Weights of a small GPT-style language model, trained from scratch on English Wikipedia.
Size: 10 layers, width 256, 4 heads of 64, vocabulary 4096, 10.1M parameters.
MLP neurons of a small language model. Each row is named by its layer, matrix (up: input weights; down: output weights) and neuron, and shows model dimensions 0-255. Each number is 500 + 40 x the weight over its row's rms, rounded and kept within 0 to 999. Numbers have three digits each.
After each neuron's rows, "fires on" lists the tokens most often at its 100 highest values on Wikipedia text that the model never trained on.

L2.up192:511482517522491457497488481505538537473488481509512508516491527442508505527553545510529484521496522483436496527495489507559507555517406490581528459478438453482479582535512466483434497464479512473496504393511457515478574509530498485496477488454444541455435487448470503570533470499559535494496556562501517514506520501543533534437498500545474488481427555582524510493538498500488466546452494448522543532516500505542545452513549574521506568475527452551425543482464482451458455449515504491483505445504564453534513474532498485498433502428574409498415471432542479469509507552526551539496472534419534508479416512435489390474481493533570528530458474553452442421533509500575499482538490513516467502486551526484456428531425458520521517529548464540583523495507430516488623567442527
L2.down192:495491536505498514501500496438555502472477548525477470499502497510451438515571546505525494464470531568442501453481511447475530482456533508555547460574479430447533567515469493524438511519464556499545513435543578465447537402485516567408571471450499521460463537491492451503519500548525530498499533558531530506437576537566544500454438539488510501567481567545551528481498520523506517531554390569488473538541537529471524466486493547512528481449536542564467530446430485444540535512489493530457496432485500459593403526466577514541496509438454432535481496493500586461571508498539554470444490480464507492463443472521509497533550476593511485438460415499483450468517492475516485523425514495461464464475490500492534500508480490479441517472526419448565576474491511473484537517474498
fires on: ") ", "October ", "March ", "Location ", "July ", "May "

L2.up403:510483504556498501473549474495530529503528466492522476504425483504537473511527483533556475471479480460472531538477515469617510568549542497570524473513531465477527529523551488484467484465515463491557476463568538483493454466573491464584472492481489435449488510422454457527508433512580468436475478506491474531536547506530524538464534470554497443470557509446491535571583509409512529519533434457510521438467487503495540553545495514527419522438560401469451552475472506454408518522538500536511562439472506456524471524537530530468488513477505512526460484525504524524449496528489507549577473483497551513497445428477480520528490499545521502533509588484565457576448529468461519477453492443502509499440493534392496493550473457552495421486577440497546484437557495529490491636521537
L2.down403:500529491480473511459483465530514504511567535491498487479464523489478496527538499457462517538497468426483493483493506472534465608497534561510487533514481470391526511529510506508496495509487521533491500421516505527421442522523464510532483529482519423399440550450474479498544469566467556509484524457516559524496488476486487497465463418556464432522498446446543452601516433445456517508417414473434527470497499532477576544490540582516448558506539532444524565457553543441469537483483485538436554461540546514489469525488515498484439509484519523557477488454508529501445499537411558563456519522463538522449408467554521486541433547590479484522504550587557452496514524479478475466515591526504502526450541478497528436462500430529447518543494518488557491491520573541507512578508505
fires on: "January ", "April ", "July ", "February ", "May ", "December "

L3.up751:507512513579539518487456495452482487446489516530533537513530521505511497482532433584494481591569484557514494569460462527461550513642488515542497499454561450556580526470494524501484567494466439503517480526523489530426539480479446596475447500457446428513531487461489487507525484431510497571477513474558461475526492497461506475392531539554480514378532497532496495482510433512599488517527493498487453474471532579511492386479519483462452477453479519492509469479503502514522447498493495440528524476477490540497464527579635506451493492569500463511474502427452506469467472560501428451587498488492548492497497529465539519477485515541523509498465532544479457564494437502494511452474487442493506485458462525532424582458460461542558536520501513523534463506496551529491490499528442
L3.down751:458545581566545504524484552516492522455545447520502548436458455528441528476504445485537538618568471499476495521485487511520502518557494519504460444452538478498467551453544573560505615470465486510560492497517532469505585417461472551459505490488532410482488461482474491498538438472525566520578455497558436471525449557466552525438520461572487513460512581531458495515465480550596490493568492506500485472477547502504496419483569468461477487494486505455507531521481475478450493488493459436502516514530524539506453524610519527511535473566391435499479480473497508479506507475534466473560520457463502549419511490529505491509530495523540409493446552523518508549520464514538562525438492508537515490418450540475503458517448408520480488428498456505513505548519431511481507463523496
fires on: "a", "ca", "south ", "Sa", "ha"

L5.up509:411596492492480483458524546564532482512426445487520527423535436447412495587566495499522500542477432435523490463471530483540509429483537513462538501520496566461566453496531502462549498489508457547510489473474564509518467494549529463512558537527509526449638510501509500525465500532509490576487539473462530453529424540565449503509592452556524508455493567462507465482486440515472538529543482471484551510492428496477548547503536460491444564556502523522433548467492454463511435544497551461478495544542511518489467434480462540477526483553468475571503502523510499511526576515419449536487503509496538534442482547486592513522455547494444523513424461554499537541503512489504414529464484478523454477545544549511446479485462504488495458563507488493474579489531515425497509437491554
L5.down509:504498455567517496474477520446463504478515481550507473508493479466462495504443512450546395566490587495505551469556476465521462580466547519482483469474475562509492486501503471560481487523469540500487498574512500496527548406472520531437423494492530454501463467507532468489541493472498582498480548476498511505475520513492507492543565452494451520516500499540542485607526498536495463612499494544507539463485522525381516475535542521462494569451493483501495595425526478548425555533537525444487454500486448504524517421588568523440378475426444469527446476536537545422499568626537509520468559527483462524539417477437501443490489481525474424487511495539457499495467544545489526550474513519463487507532515496435553471508512494529534486435513507507497442531523511485531470511519463
fires on: "sp", "Comp", "to ", "ult ", "Free ", "comp"

L2.up784:479498522512439524503553532454537527513483526526497573494440516535548536478496510484559500504545551488532481488553474493510515452410408527553514486446589502501523509542495486500442580496513550535480447511485502484490545457553541531484475509535505484498491521501409435504576412464507493521489555444550501519474534499495507531454573468602501531505461491448518477498575485527493483473483523546502479533477504572517500487441439476618584501529510497428475534563443481470579504442523450504538451486505485492461455529545491473489482467562474409472504492398450518529511419483553434472479509443480461436546508541495463533468519449526548527473509457470554488496549413503465412477570509494466408518512503519538466477490524446541469499441520492469573484518498525465563545539427454
L2.down784:469450497541407499509538482543531540562500561523522491581460506409555508483516526499564603453511511536515519474529501509510500479437441471497476523484481474468458435488546419513457475476541484494484512461423461442519497482399530513525460443583531475501511559507409519509478490480463624500528500499562595550471489505541523469564475492497539501477553451470486458467519465519464502400567515506460434514490462545504498522537464456500550519506512534524534539468474550504570500490524431509450481489560459485486490510420476497602467557552527536566480526460528416493524430402484523527533540466508492523487508537481475473479503468507524469458504488478522442514504454489440546389526480496530514457570460529560484524509517478534448495473520522479514567513475520504556552452466569
fires on: "Com", "tre", "Church", "School", "School ", "Film "

L3.up310:484496530477476487465483623451516463530465463547533514472523437539477566496502480496466429551491533479530505529455477473470547602482514447565524531576459473517459578518440488561518438461508431545531537491438464499528540548546534485467529573482474466517494467497511529450463509460588535482477507529560476532534509504532461537484526528481564534536470533479466580513498490484475509554545528462495534489522457499433570491554448471532421489485582454463431445482553539569512554478451496375573492458517480494459478481528439531478515489520559513527508504476495526493539594512462524501559560471573477487506447487516468464483430493459418505521443446444467561513483523532499460488481552459484492449511530424514550470445537456477443514486560523457459517543544489438490499541473480
L3.down310:488503517535476526494449565472451551502474582452492492547478491579458559437457524423511459542543507464473438545568502481522452475546536453463492371467452420540512455471474532547479516507550558527405512521500504465414544500501534480558536497478501499503477532532538488478558449444535492519461570473517508553528537516525490499537474538504556574527548460512495488539513531468474540490484562570498550439520530435540490448559588498561484514537460418500490449474504439500462479492503484469527513446499556497513525506482532533442441544455464518474422487478527464484463446556482515488506489441479542540476447474494533450517531472507449444578521525501567547561485510450519565468527433554547380569495500534518523536516563532526478472495477486521549515511469480408466510471487459
fires on: "===", "==", "per"

L5.up488:546508457441484549613478459494531447483565472550523549553530500446485511478512504462489524514533436463478412554522487481536527513437490470504515501493516539534512517476540524522538610503510573449534448482376527404438496513463536558553527473499538490465518476462427525508541585543531518476580484551498530531516455446467539524475495514494531484551534445538531525493528465529432456464472536479443483546505510490524508489420470538533499481513511486447502560484474570546477509540502523525499544511494519474448514531476432582467471491525528460531489496479513480475566462573414469427380461503528494442499502549528432483413449558555480526536525536499461492480509484421495504495558521503546417501511444503439572522475448445566493505524452539514522450454518489482520474486514468
L5.down488:446443567576480545558487569486470556544397441549525485500426549511509553508442572519511532533520554524468481583448438448467480510470546539578561495471549580446446497532460489446489471555531478471534472517419496532569549489547485471537493551519508490456506538592561553488511547486483471547523452509497470444556522583463456486432552517447499498490559478481484518531443513463500530571441476453504502465547512418506481524572529463417454508572478532491489515539465512531467521478538459506501437475513451515491406452443484459521471501561502584493512499538460532481462511532547509468539436506531529486492511461499462495529446485527443506452473378462521522465470551521509513492450432503487540514523504496443499531487493541510487560483441473545472475513537532533511504473469483
fires on: "it ", "g", "ing ", "h", "th", "ending "

L2.up118:512492516516484511517454493477447510516522548489511527437493519528523574483524500506536466485437567422474475453471478460481540502516459542459519477455427485493521577512520447464542454454527606585499497496519573498497539505510525548536603523458520454511493514519453444481516509523549487439490546496520495401538466490483538552513554434483516488436509529568480530458545465549476444556481498476502498467511533484491398524455491488534515499527519525428470495626480448548491495554573508458519489488468496465503498396516496456480560523474563501488535529505463498468540542598393369547504503536492555518500490458509504486466432503489481556436439562481562465559483537562477545548563523527534485489535507510504510486437508472518571543463507522492484494456409533513518552523518495
L2.down118:537500504473486482575476566493448470520519541501496537479510460521474511512481527472569503484450504468494428479526441492519487520443477494472517486494458487470509588488506459480564458492479544625538493462475477530494487491476490534483601522435514455574489536531474416479521526487462504488541518464558495405515472463440533573518523509528514467437495535599446479494534454584449473560475503554455570493504465453481407505491444492486515539465447551409501517541483486556460487563577483465526483457449525479550484444512510537499523553475521522470503503529460523499580530550421465550548509580491548522460471468454536495451452442456484561458411532501541468566535465525498502550570508478522477493572491461490547579446467472532585517507531528484470487446429485506504555513509458
fires on: "Mc", "Mac", "erc", "No", "Lab"

L2.up716:513481540560483498530514507462487512518481509595426478485446499503421568456531559516500482539480469373491447548494499468458458497500524482545504501531517464528507478538438541545487562546539471494547498533503501532441514505583479506520413476456474434563555520485476582506544524520519493508519487549493439492477512449522481481523462521519479484520536551492432524521535464507470406471512430508548534507520507512470455400521423491514478479396455495448533450519472491502464482500512511483472467485538543492419482492461390558469583526570515515468563605450520493480412555497452597477549488575488582539531497464542498492477457464478473536488473498493467487551411507508492526482493521477517503548469585562545502553553504474543477474500514517469550489546450527429506501524446510
L2.down716:508531469538529482508546540426526497505467506495483503472519500452471563561495581514437543481546449420600527543481509491467507541539501461494573438496515471523499487492447545495446554479524427497447429536495539502463483573474553424506415505467558517435465542490487550488558466465523483501495499534562470478579443462475521494505493533462545469518527494499409433553485523442398454489464506530589521525528539454519505480479504470550486492500434488506552500513522470522430534492515474439522479500539509576449485504588511514457495541494429468497471533515545562419466528556469524480511473538526526493487510474501543516489562530462453498548454482490400578529543439421533452499504582492422540501446561508498540526528476468545556385481533525468545521531498498482510517465526482
fires on: "D", "let", "enc", "Wal", "Player ", "=="

L3.up786:485497510540500485534492419485515461523490577520494520461461480520467547479549467540495495469415532488524573437538517444499512538487551560505410487568502489545499504525469534538492515526519525513543560522502523566485530482550526480488520548515503484514505518454489510462445506506495489521521432506524545427426508548573522480619483538524513474482482575429496451542485511471450521479511484586496590470427470491505438498511454536541523506529554458499547501479475465540496542527417458481483417508517433479594499508490473557475501511484465559464506550503529517496560546566402528531529578566483470453517436520542515491549421540553461473522484447479468523477499582475480463520456501503455468536441532480469494469505467458525437601463491560437437474482546476518490543418419566
L3.down786:431472457523479534528519478471578525481533484566541476472539426563488598539505514557508509542541515490554470447521505457495450502437497463451499433519487426501493421526494590472495513478482463590547524492461463520538556470478485471439514554513443523524494518542488436510500426532549556540587536536505488485508526472513538499496501517482516410513452490553457490507464461467439501505512520572452565485451511449464451492500541418524532490514562443469520493548520404537462541509515484563469485441493404446574437557469453461522455547501499532440503549471488549551471546497452517522519494486477524477516516496620537558555445506545573509501511494489519484481510479517494500571474557526488411546425543456490465493481551471478496589467486438478472469491524495469470461540485524
fires on: "place ", "– ", "first ", "==", "AR", "bri"

L2.up854:489530505491463508504462523475426535495474496544501575508546552443517465517498476476474542522480449528555561504485448457438546536519483522440564402468458494580572579492482565488503514412500529504521481521501484593584451440502491542517586593413533540526494394507575490480501523530474556565487501505524494468452526443506479502457490429441535484553540507490444516487513526478555527541476500454451536542508548496546476556483525388521514530479448524487516474483540502473503607542495480515570439449460532493527500469562507420478498474519539487490505447449440534492465502419512494499575498504519517477465490489412484478470466494483492514550429464490502566516507471523561507467477454554512499474434473558491586495562463521547571488457507505548526535471497495519502535491541530
L2.down854:512545493468490435530494525469462518531553487490466502539533527441589453535540478467439514494462458544507528517465483445440492474572445508511496525480516543503538558507556501528487512507490564495468425544488499548525451484508558481576563601491527528511417435434563534459496504559504567563522452550554487441468454511484466538475441509407537484530523539509473540531474549511467495472525461421478531551545546506541478517478497426482541560492419514471507492482519429482480573488448475500537447472402494485505537472562522453485521457503519528467555484474482521494492539474525526459535492498527477470491622446459549500500466503464484497597447494468495505549538393517449520466450468530473505480446446571534608500548474519522502422466508551523428495541503476482520532449527497
fires on: "Rev", "to", "Pa", "However", "Jo", "some"

L3.up305:540579552470514523454522471531481542625528495485481527436434553492430458481493433452470516434499444502444495480568450539544518523486462519544497491528445521535458553522562558542548578463389470535495482488546420524496527567430512528492504573513560533548565520470436473510442471534484563488540510519475409497510529525518524456587503483493436505460474550494482499493521453473447505511514426467463525523537496536539465483568488495484436509484493483503499550495597525543502488472402488457520474494466449465535505522499471518516485483471531488533506490574458488498514472420582452491569518495493479499511554520536447496474499491430522456461453394514510531486566456491542493509521446477504467517389468522433543483492495470411486537480526444494463531464444515494494502526456492
L3.down305:504530583457532433421526537639460506559474465473438502458554474535506482504538522430473508490572495478498503493563515483560486485539402500451486468562528501536450424507484489440510473555431543431539475593508533550545497496502532490535515472543540500535498496520492556488481523584523475525536487453527470476527535489439497544489468493465507512541504528558584427493548405479491523497488484509442493503469481474472504528564473502482486448502424532461520536484521456557463502521524430415541521507468491504549531467504495510454473520518459483494528527488559568483550504471502505485541543505477427443574556522454487468620444473499444555497478455487463467555539521454549424508540468455514501511440488405553511511531469478496570543448493546546464513489463490537431467504457478
fires on: "| ", "', ", "), ", "; "

L3.up445:547573573495456543560532542509514518442526542541500514510512493574423465495487450516482498489495501439450496548558520425431477544505473475504495463470466589472543557518482457477532456514498473518525498463545523479466541455479563438498502528481504470505491539437478493480509510453552462378506517569539421526506481472484527523461514568495495481489464547541435485467468444457537483452468520543571477562472468513475571521457449475532504455519559467574507474493472515438468508460556514520499520455534510522561446527471522510459512562544500493447514494515544551529510520501497547502518517402481515586459571561559454589486479446519459448506501494391517430525469523449520445488495557525479496495414591394506526564484572512501503505493503541464543552530493495444447510468464521
L3.down445:527563595512451475555561505536537551529444472525490526498434454572440474565463469502489524542544537437554446532586539446434435534452496486511561436497485483483503486523489424498496497465523584511550530508564501465510568468480587503508434533456513484558487499531488511505493490477518507474519505557490483496554519447577504510479512527454455529469453589496492494443539457484530528464519551534518531501515548472548503532538459408537499450497507468478505471519453500458521535531508496437558480488560565564488426529453552523486530485517517534442504496477527480502494494501466562472461445479449489602459509557514474498466462500499533450516496449443486464448512564491551467534476472517494404527447452423430574496501566467535464509437505460446546542581461487432471519480468428
fires on: "==", "= ", "===", "="

L3.up633:488490481567511528532557555507504502486465394522503513505431513493494565485609512515514574515478601463457461486471551519463529476484539478502591498559456581561500551546498499507531504520417490517431502503545404546453498514541458466531528490540458465526532481507487483483534447525526530462542476445544493462474490517478546536493523443552555467464533516485553476514493470534580450470482504473462486496413499511429483428443445498471476440490575474425460397527500512543521520564502481508441521502471491433524476494453548463511451500525473529541568514551468539525460613488461412519464580517468562503437543516492502580452419527557534492549501557433502484534438518473525512527461493477454452472492500476483508561492516493476465468497583504506510485469506533454514532485515503
L3.down633:539533461495506500559492488522501537467504498486463508485470466468566467491555515463468596500448497491483518495566454514495433508453500488499552493506489496516541558502531570488569494529505471513466591448444531417483468490552483565453519512507538489475524500570443510472507502563461453527508453436511407452489536513441517604549543538542515467530556489503492383468586523495427510553472489528473450469462550493525510508462483484481562541469455574449475497490528512522475481485525485492497521492475547516489486406487490468498580490492504448522523586596517544496489500410457495497481538522477577538448495492589540551458488558420503427479435445512528436492493572452511522475537483541421463545522480460540495476470478557489538414558515478433465478490526541545481512450550477
fires on: "Mc", "Y", "campa", "Princ", "oul", "Mac"

L2.up143:407495519537474495390475520460495496475483545545525430596479478452477560527530524567496557467485533497512478462510435463544502511506512524478513544484574479509470544451473496527475510504481579550563518552480530483482513518535464496503477545464499477484481400514554506484566488479597476495500493502467459506515455484503420512531471470566546549484569468405466503503528508490497460532510561388537456459529466462539489444508467498510473481584537486488531517574511472497484512475460472488450484407593505473470563503521438528488493458532489488532485527456497541551484511498470547520480440493514513477536515492511523445478527463572507480492530429526499421461549541495559512569444481500445479467524534435495458374437561483443448514475487571452429548494492501536586526480428494
L2.down143:428528467612551515448487528495510481473456523523547555560490536420461531517481503518471606488484491521536492475457431467539538533483478462495450486466567492493492546486508476455524490483475495545547524514449573490427481476436530565459489535544441508504487416478556455494508508524547505493500543500574452492493504477603473519498449482580525477512516464493480499544550561479489482478488566433555486452526533503517456455496541504481538524479512490498463475574543495505528495482421497467523547435506497417438486517531489476560505491488490498551460460508514474583447549526513521462528544582491496492487501534446588457461590465528545462461582409509523480555531541506468518498519513531475480519545541444479495377483545398495424443469550515412474477496486499484557459506469505
fires on: "/ ", "play", "deg", "Play"

L5.up95:538480546547548464544475419476513464521482487438519498470488443564492567573501449462472513467459436481549498439468440523506532523517479469534553530499500484478503451513467511540513518572475522463552471488482535517477547530508556520466478504531511536567584472455437565450504407502507497570486510517506520447507520540548497497409508457573502569500550554516504534512510530489515452486504499448501486440461526446494488576450525557431454544444475516536527505535520513521538492546481562482575475512573510522545498460517465504537478503439433498540526439453528458588469492525499522525548433540479399482525431462464530565511557544473508512509520452526546559474540539465440480473435541463413480570534507550474481446444513467517552499447559550420480556484468412553468518481539509
L5.down95:502522502539454490539507456504466538541523503529544480502576543508531532531462521554503549437409429472480457444513428525496520539471430515555513504503525485526431531439511435483449465525502562487485485456540572513451496499491531502475538458514533545556555575408473529483518477496515429472545534566461466435518489599496530453531457477451458472502414464474488542471508525557526553499516491500522516510535533481482499460467475516451525478483567530512559508552525530404543461445495529517496587496513530483504532424575536478498539414434529466560444557503499464479446616519492441465477481531487502488550520476519477537477497487517482415519529524513538533441460527473445572558494504548460561510495479501449517481459430412507510454475529563472551481513573443526509543461433488
fires on: "ag", "erg", "Ag", "pl", "g"

L2.up336:483461506509471498527504543437467478527480465541589519527473468522435445476536434587469452512509489463576508448473507488544485489493486578525510430513493492466526495465534495478460583553490527466467548461460535522479525475626513519511525528482519501529517552534498510492556490542518527511496492503507483588541482486494532516500533461484436509499554532581496561468562447473492505515438445527513464516520467509529535443497506568513531466435517430418545468480544504496514461552490509473494563449467511503474431426518565549475525442482494534475565533518488496469425474501462432478525519529559476568547523441471458507496516540489569523575456561475443586569460504495508570540533430474545441552496527563431477510522521443434488487484550564502503423407454467475530490526443422
L2.down336:497453497475524481563531473534562563499499501570546488477526474544389534439462559513432510493569517480489497564510505447563493466474484566575513466471449496503571546441571554547455490518474540470485500535513436463501555461481498519463489519411592454548488519483477506517493436519474531450476528457471487544491453494496572520439534517534494505443543581503510473509479545515532547464493495482462469497541464486465516473471559638506589478506498497492501475461460497547518502553544489481538548484459515523494483408497530496576584520507494436462522441574495494405503461485468524500517540477475539492561488469516473539534576588412498435486465516452418564490519498424461533499478466506511492506480479495548481501475522560477432463510499538522503515444502519494491472484402442
fires on: "ca", "ra", "lead ", "ha", "surr"

L3.up1012:580572514455531454516551444557540452518501546533498461445520510449464586543554509497460538539504488565558491547479415501509515496513483478422486443577491521546534538486491481508448486518430423550553477479537555484479515574467438498513483550415547500532416521638515474478425541459483451430521535532533494471507447478498446544570477485500510551537487578508538566482476547519493459446545473534510500536510464491534516536533531496459494478457554418424561467480540492470424512529503558464502483511522492465508524533468519456484479535457507525468431459503507505527482535467492535545492516491498506528454454480529445540510488521575513481543466536509441525479478521445446541532458478442531540563515542397466447534474466530519503479457578489456468610511486523521494506492511547
L3.down1012:500524574589608510538576488489473477526476464497516492475498517512537545519522453496471531472570557486482476530417535446489567511567504397461500478542495473530512545458528522486510492559469514558568445508535477464502424594492481484517518482510458426558512478531452420537505515474514463421548536534510511470467442440554527552541477561435504562421544524484584516533471572515521439476530460484504551498485486498549487439562513456503552430488491527516491535480597506563508499502462539437491473411445491501444500465481526507492501519511494455459509511512566424468440471512433487493436516491480541452482417485523529520477518473535506535547455492526538500507508505440485526520517506484513493516444491480472447546455442453533463466439530498417546608541482503565511472516481456
fires on: "t", "According ", "cont", "appro"

L3.up622:459538521469493475475501489487495475465423418510494438466540472488468483449479487480522536508493490465471448448447467459511564535543485530487563523508573589513499548553487500485496491454454484523505469549549532479560448498608511496533596484425493546527536546553563511527491490538472467464563511413568579472483502486496504498495538507498472468581503510457572535520473510516419526511505538473412534541493537456564472449467482525535533511523579440527509465557470502529444554586546457497512425503458486524548471434537562529555497525494463501468502489525459498460495619486430459457528429502511472517447478510495530463462486447458509483541482454601549523586475498519492502483473468462488565444540485452558579495484511544526544501494591526517468459479510543523547504446504524
L3.down622:438501529475487470509471516377508483538487471542441497489531496451517519505470446481503519474529505486477435493405506556499481516532468521508575535527459488529514530509466500501476444501427504503533516620462493454543482484591593562488477477492473533534471534500532526512486514546440490503533458382565467543442469527540462465428491571506542477550524510477463479526481431556452574536449518510523509530481516438584496426488500484550541533478562457435441518515524440532383538510421452475561438495443492495505535482560485506557514510487497481521537545546499519501491560492444464471570443457532465606530482554480556423502473506412508478505517515518541513537531464493453519477517522517475574472518476511540540473475534504510582517473557523535436468487506505529504480482447488
fires on: "Rev", "No", "men", "Posi", "Jo", "Tran"

L2.up628:508510525508496509478491503475550478521502511516472402520478404578425498500451559442566523566495503529552428480498412566500500506456497466483489478510486520571529489604407454436509517569508505544462466518554484494579523472590558461501560509487486443489507563518515533570532427521489525438500520538540518496520487521510537514401575496515526541517553506442475507496506503517450468506473469457513482532538572522488540412446469446526393510479485466480509532473498534526503539482439441483447474475496535423503521526486515515458479474483545472442557527535514520534504583495466553461437526558482486513485560527558524495506491474533446522521512447437546506429522538510544467449559516453547552551481489528487495523458488512422449455477491568521520456536540506430428566510501470
L2.down628:534553527502490505604618565459535438482463492466465530504533429612477462525502521459572560541493553558459431505549435490416533455443486422490525473567535572530518462526489455438491514462513479502539532526491494466526541517526555450510543500488467461491472530546512436529445485550483480427520525491505491423583451525496500498456509514513494489500589514549521520489457483524510459430535464517496490519576567489468565427515509507538481469549465448428559529446535457527461491484486430471429539504478535557496514462481515536550547519443522449468524514506545459542511594496460479450498479592492495538494476519549436442490452446462522494454554433486510573515482506543537539532515458446480447499543505491478472540437515523502480519512517471513524462513496527437478499499427516
fires on: "for ", "\n\n", "===", "from ", "- "

L5.up535:557493509495522510476497545477521574505547465535442492591511437513484497500500515543490551451501555483454482525546524479430372518496528464429480508464497547510479506494507502475471468526476470491492420496551506529467449452565557527499475493436505527438536482461538561490499583462464533535535440535460539501535445517523556535451560455469477507528502526510516485545480525521496542485512571456494465438543421446416431531499516470501542548579502465466424450539548472508455508507452591439509437407450533503482545515529511573554487502512506538442477494500585493536530529538513489467500514502475498600435544464530495489546541507491443512426527440438600512439545461578530543524421517528489492529500489438477458448508514443461476460518538471487476460512493543566512508457504513
L5.down535:538483493524524443542480540385498505486461420455486539486491490471554495552479475473570530531478432543500533563495490501486436491521480495446557478460508414486502491480498482534501519573488538578487482448536583522454422568474520524511481515462504517452415576468523494482542478451588552526535589605530519450460438480543529467530497466485475453473524503469461537554504488475564571500515490419504511528495560510452503572541487423596588468500487480506504471478443441430544487475453547541582512518513539436543458487485562515487471483471435513471500399491445533510431560441488490441524538512481512456525536500551478459520501467470532543506504504539537496587418495502495488533505504513466530509508541494479528475475538442459454503514450538469544503527536499572483484482503495
fires on: "of ", "/ ", "/", "-", "'", "–"

L2.up668:481508541500477528437554517435545511490460426540562518549473442518477447548474509475487522466481495404500475461464469543461503554606480525546488444471513542506537472443456474524428580576528495458524555548531518460509543489522564482563484490502417503375537519507526583499502497486538564485446511490543561462470522479523444553500495496476484533525531504518480560476557518471454490489522506450497536434493559522518478495484525376491529447541476507532507571541526557501438548415471505536430488466511494604485519538521508509484520497492521474446388462556497470539542523470496535501486469553490510559501508519570491563478446494421529498494542464468518411470463543496482460522486504478465525531547495506493473434520486465500453468529409536477508505435503507579500493566543531
L2.down668:484520534509556591473549478575540503478477473528500492486516477525583476516486431496481511467530472432440533442481447558495467557515438517534486517525516542378496507431504502491557543574419461500531576507526484486516497486519528497512529534448431518487511567511493437514505566527538530487441474525506515504525513471559466532431492491475472497483506491496545526529480524428500508514456501375466511473481552577552536456502526433498476481499429554541519491486507502497446541483452533504440523507487457461474494531564509473511435495487499462487433494605498526493554508565511595524541477564523463574463420494435495483475490464515514521504487420501510481444522528573519498565514518504546514510478480491489424375463513434463450455550493481480588464477503433544547512558541552
fires on: "/ ", "go", "play", "L"

L5.up310:492520502499552520460449496471526537533533503506559529565476486514460445479518465471485551462524509474474442474542494482516530507553523446513499520425531479490489565430557521463450481555430487461493507489546595511429466456433472494515473499457499473548519465488566521497433516511508495481522457460511560589467532484541503487468524493422481572520433534471505429463533471499584495445501446451534467582489475528487506583567481477500525530470487534465394523472527493511445498457570553536474483527422532492535522501552547500495571529504606458489492501600544501514499429457542437474555495497569506429450495455435486514477458421456551494476460480479440539524487479495501519486464497526507537518530499606500498541442460454517480560434494556526495502525530496466504525533465625
L5.down310:572535508539465486433447584486526562470476539432602511512484518590465477444472501542476482536494507520463446524472449511526527465479510435606485521523515502511499502474563530472437501472504499460463543489468484559535539487438517489494480557498444504558461450479492429510568476468461494499543451448549468469402494499549513485489474515502564474495471526494510463484535517533478515511486510558457417561495424518471445538487564576434535479512471497536468440557500458537553498495533483530485476529546519423529507500555478488455538531434518448501428506562462489499487468445451521537527506533470487497509409495591519500560462545544508496438466536478459508546491580530499575488445526412558485542496498575541508513406484468515527457451535471466537480499448468431531540535527572
fires on: "er", "y", "ro", "ou", "ound", "ential "

L5.up175:552509449500499449554572486456496528517519511494543463504550497466526510531548495511543499439507485448509427535514528482510552477412573528517542444464469422470461528471510555542515542500492527554458530521469479475535513510455503463511556496474446477456500549440507464489539506466480448496509426470551577559458482477471479505508399537549543426518453455571511470457451538572488536475519523523557527521537458530529514486448541459546453466457507455438566492439572519446483499391449422505457476499509499529518410553518479498455522491541465553548454483461501511527562534462447513542490451525532440541457525527543519517486503546521552474560525525531522476605505524487478509503544512459560476510548517435494477418525539398520455409433490530460566503516490513466549486453551532
L5.down175:503505522479531516530412488463504439483460427489503444565483478548501567499406480484509511475513490454559485518525498504530448467540493502524439485502518532481520394533500522558394477532495516520502565397481567469467477456487529590542432499533538561449490541473501518490546486523489540543577506474460409494527468520495484460484573515528467496559515540575521530463439504583525468542435498497543441448495528513489569524499542498439531511471480492461489555535467469582392497554575527479528469470485486422455461473497503512532473463427500550473447484542464490488541460501537427507524555438509474499474507532507466537509492537540468502508476471509534449495508475485502477461499477485558486496612505489540477499518448545503583570555554521491563499531467465584510528543406508
fires on: "th", "n", "m", "as ", "g", "v"

L2.up451:542512504490475484516552490431494478516549513523503442437595548535495438503513514527532546528467482566428547508430472595525509546515461465483452430528520496575507459471492502466494531501508448528529532464467500519482454502487497498506429439551482538546414489521446461559478489473524494488470461453541503509514440545439465488455434477445533577578527484479567514470464463470481499505600373530527497471465502497512540476471516547521532569572492460501457452422456546493502541520437512503462474569599563448542480488434507508580530473501560527533475485521497513483548487470491471543490417507499510480525491451500516531527531560496538433426458429534481581444512449485491493492545584418471555487464508478477498540469463582460523498518508505487512508513486550502438514542445489
L2.down451:549501494427478377540529544493475457547499518496498541492511583598512489545459521474536501515449484501510524549424456538553466480501473485532485438596488473519514474472405498498420538445481456440508514415504489539542496494523534514528488521540492544466448478554504493610556530501566526513469481522493480463504545559468470545504517583506476508568506466428468433456523450469445570531456499524480424525474452492493483511520440513537548493491502501545543536464548533540445448500494474487514498453550496572522566540432453498521519480500520451496508499455479414452486510511502537492544479522562473522590484446462581547492503522429521528467540509461513551543470564458396454499546454497495558484544480490495473464492502476573488450536518505511479449565439477457458577493482516
fires on: "U", "- ", "appear", "exist", "pres", "pur"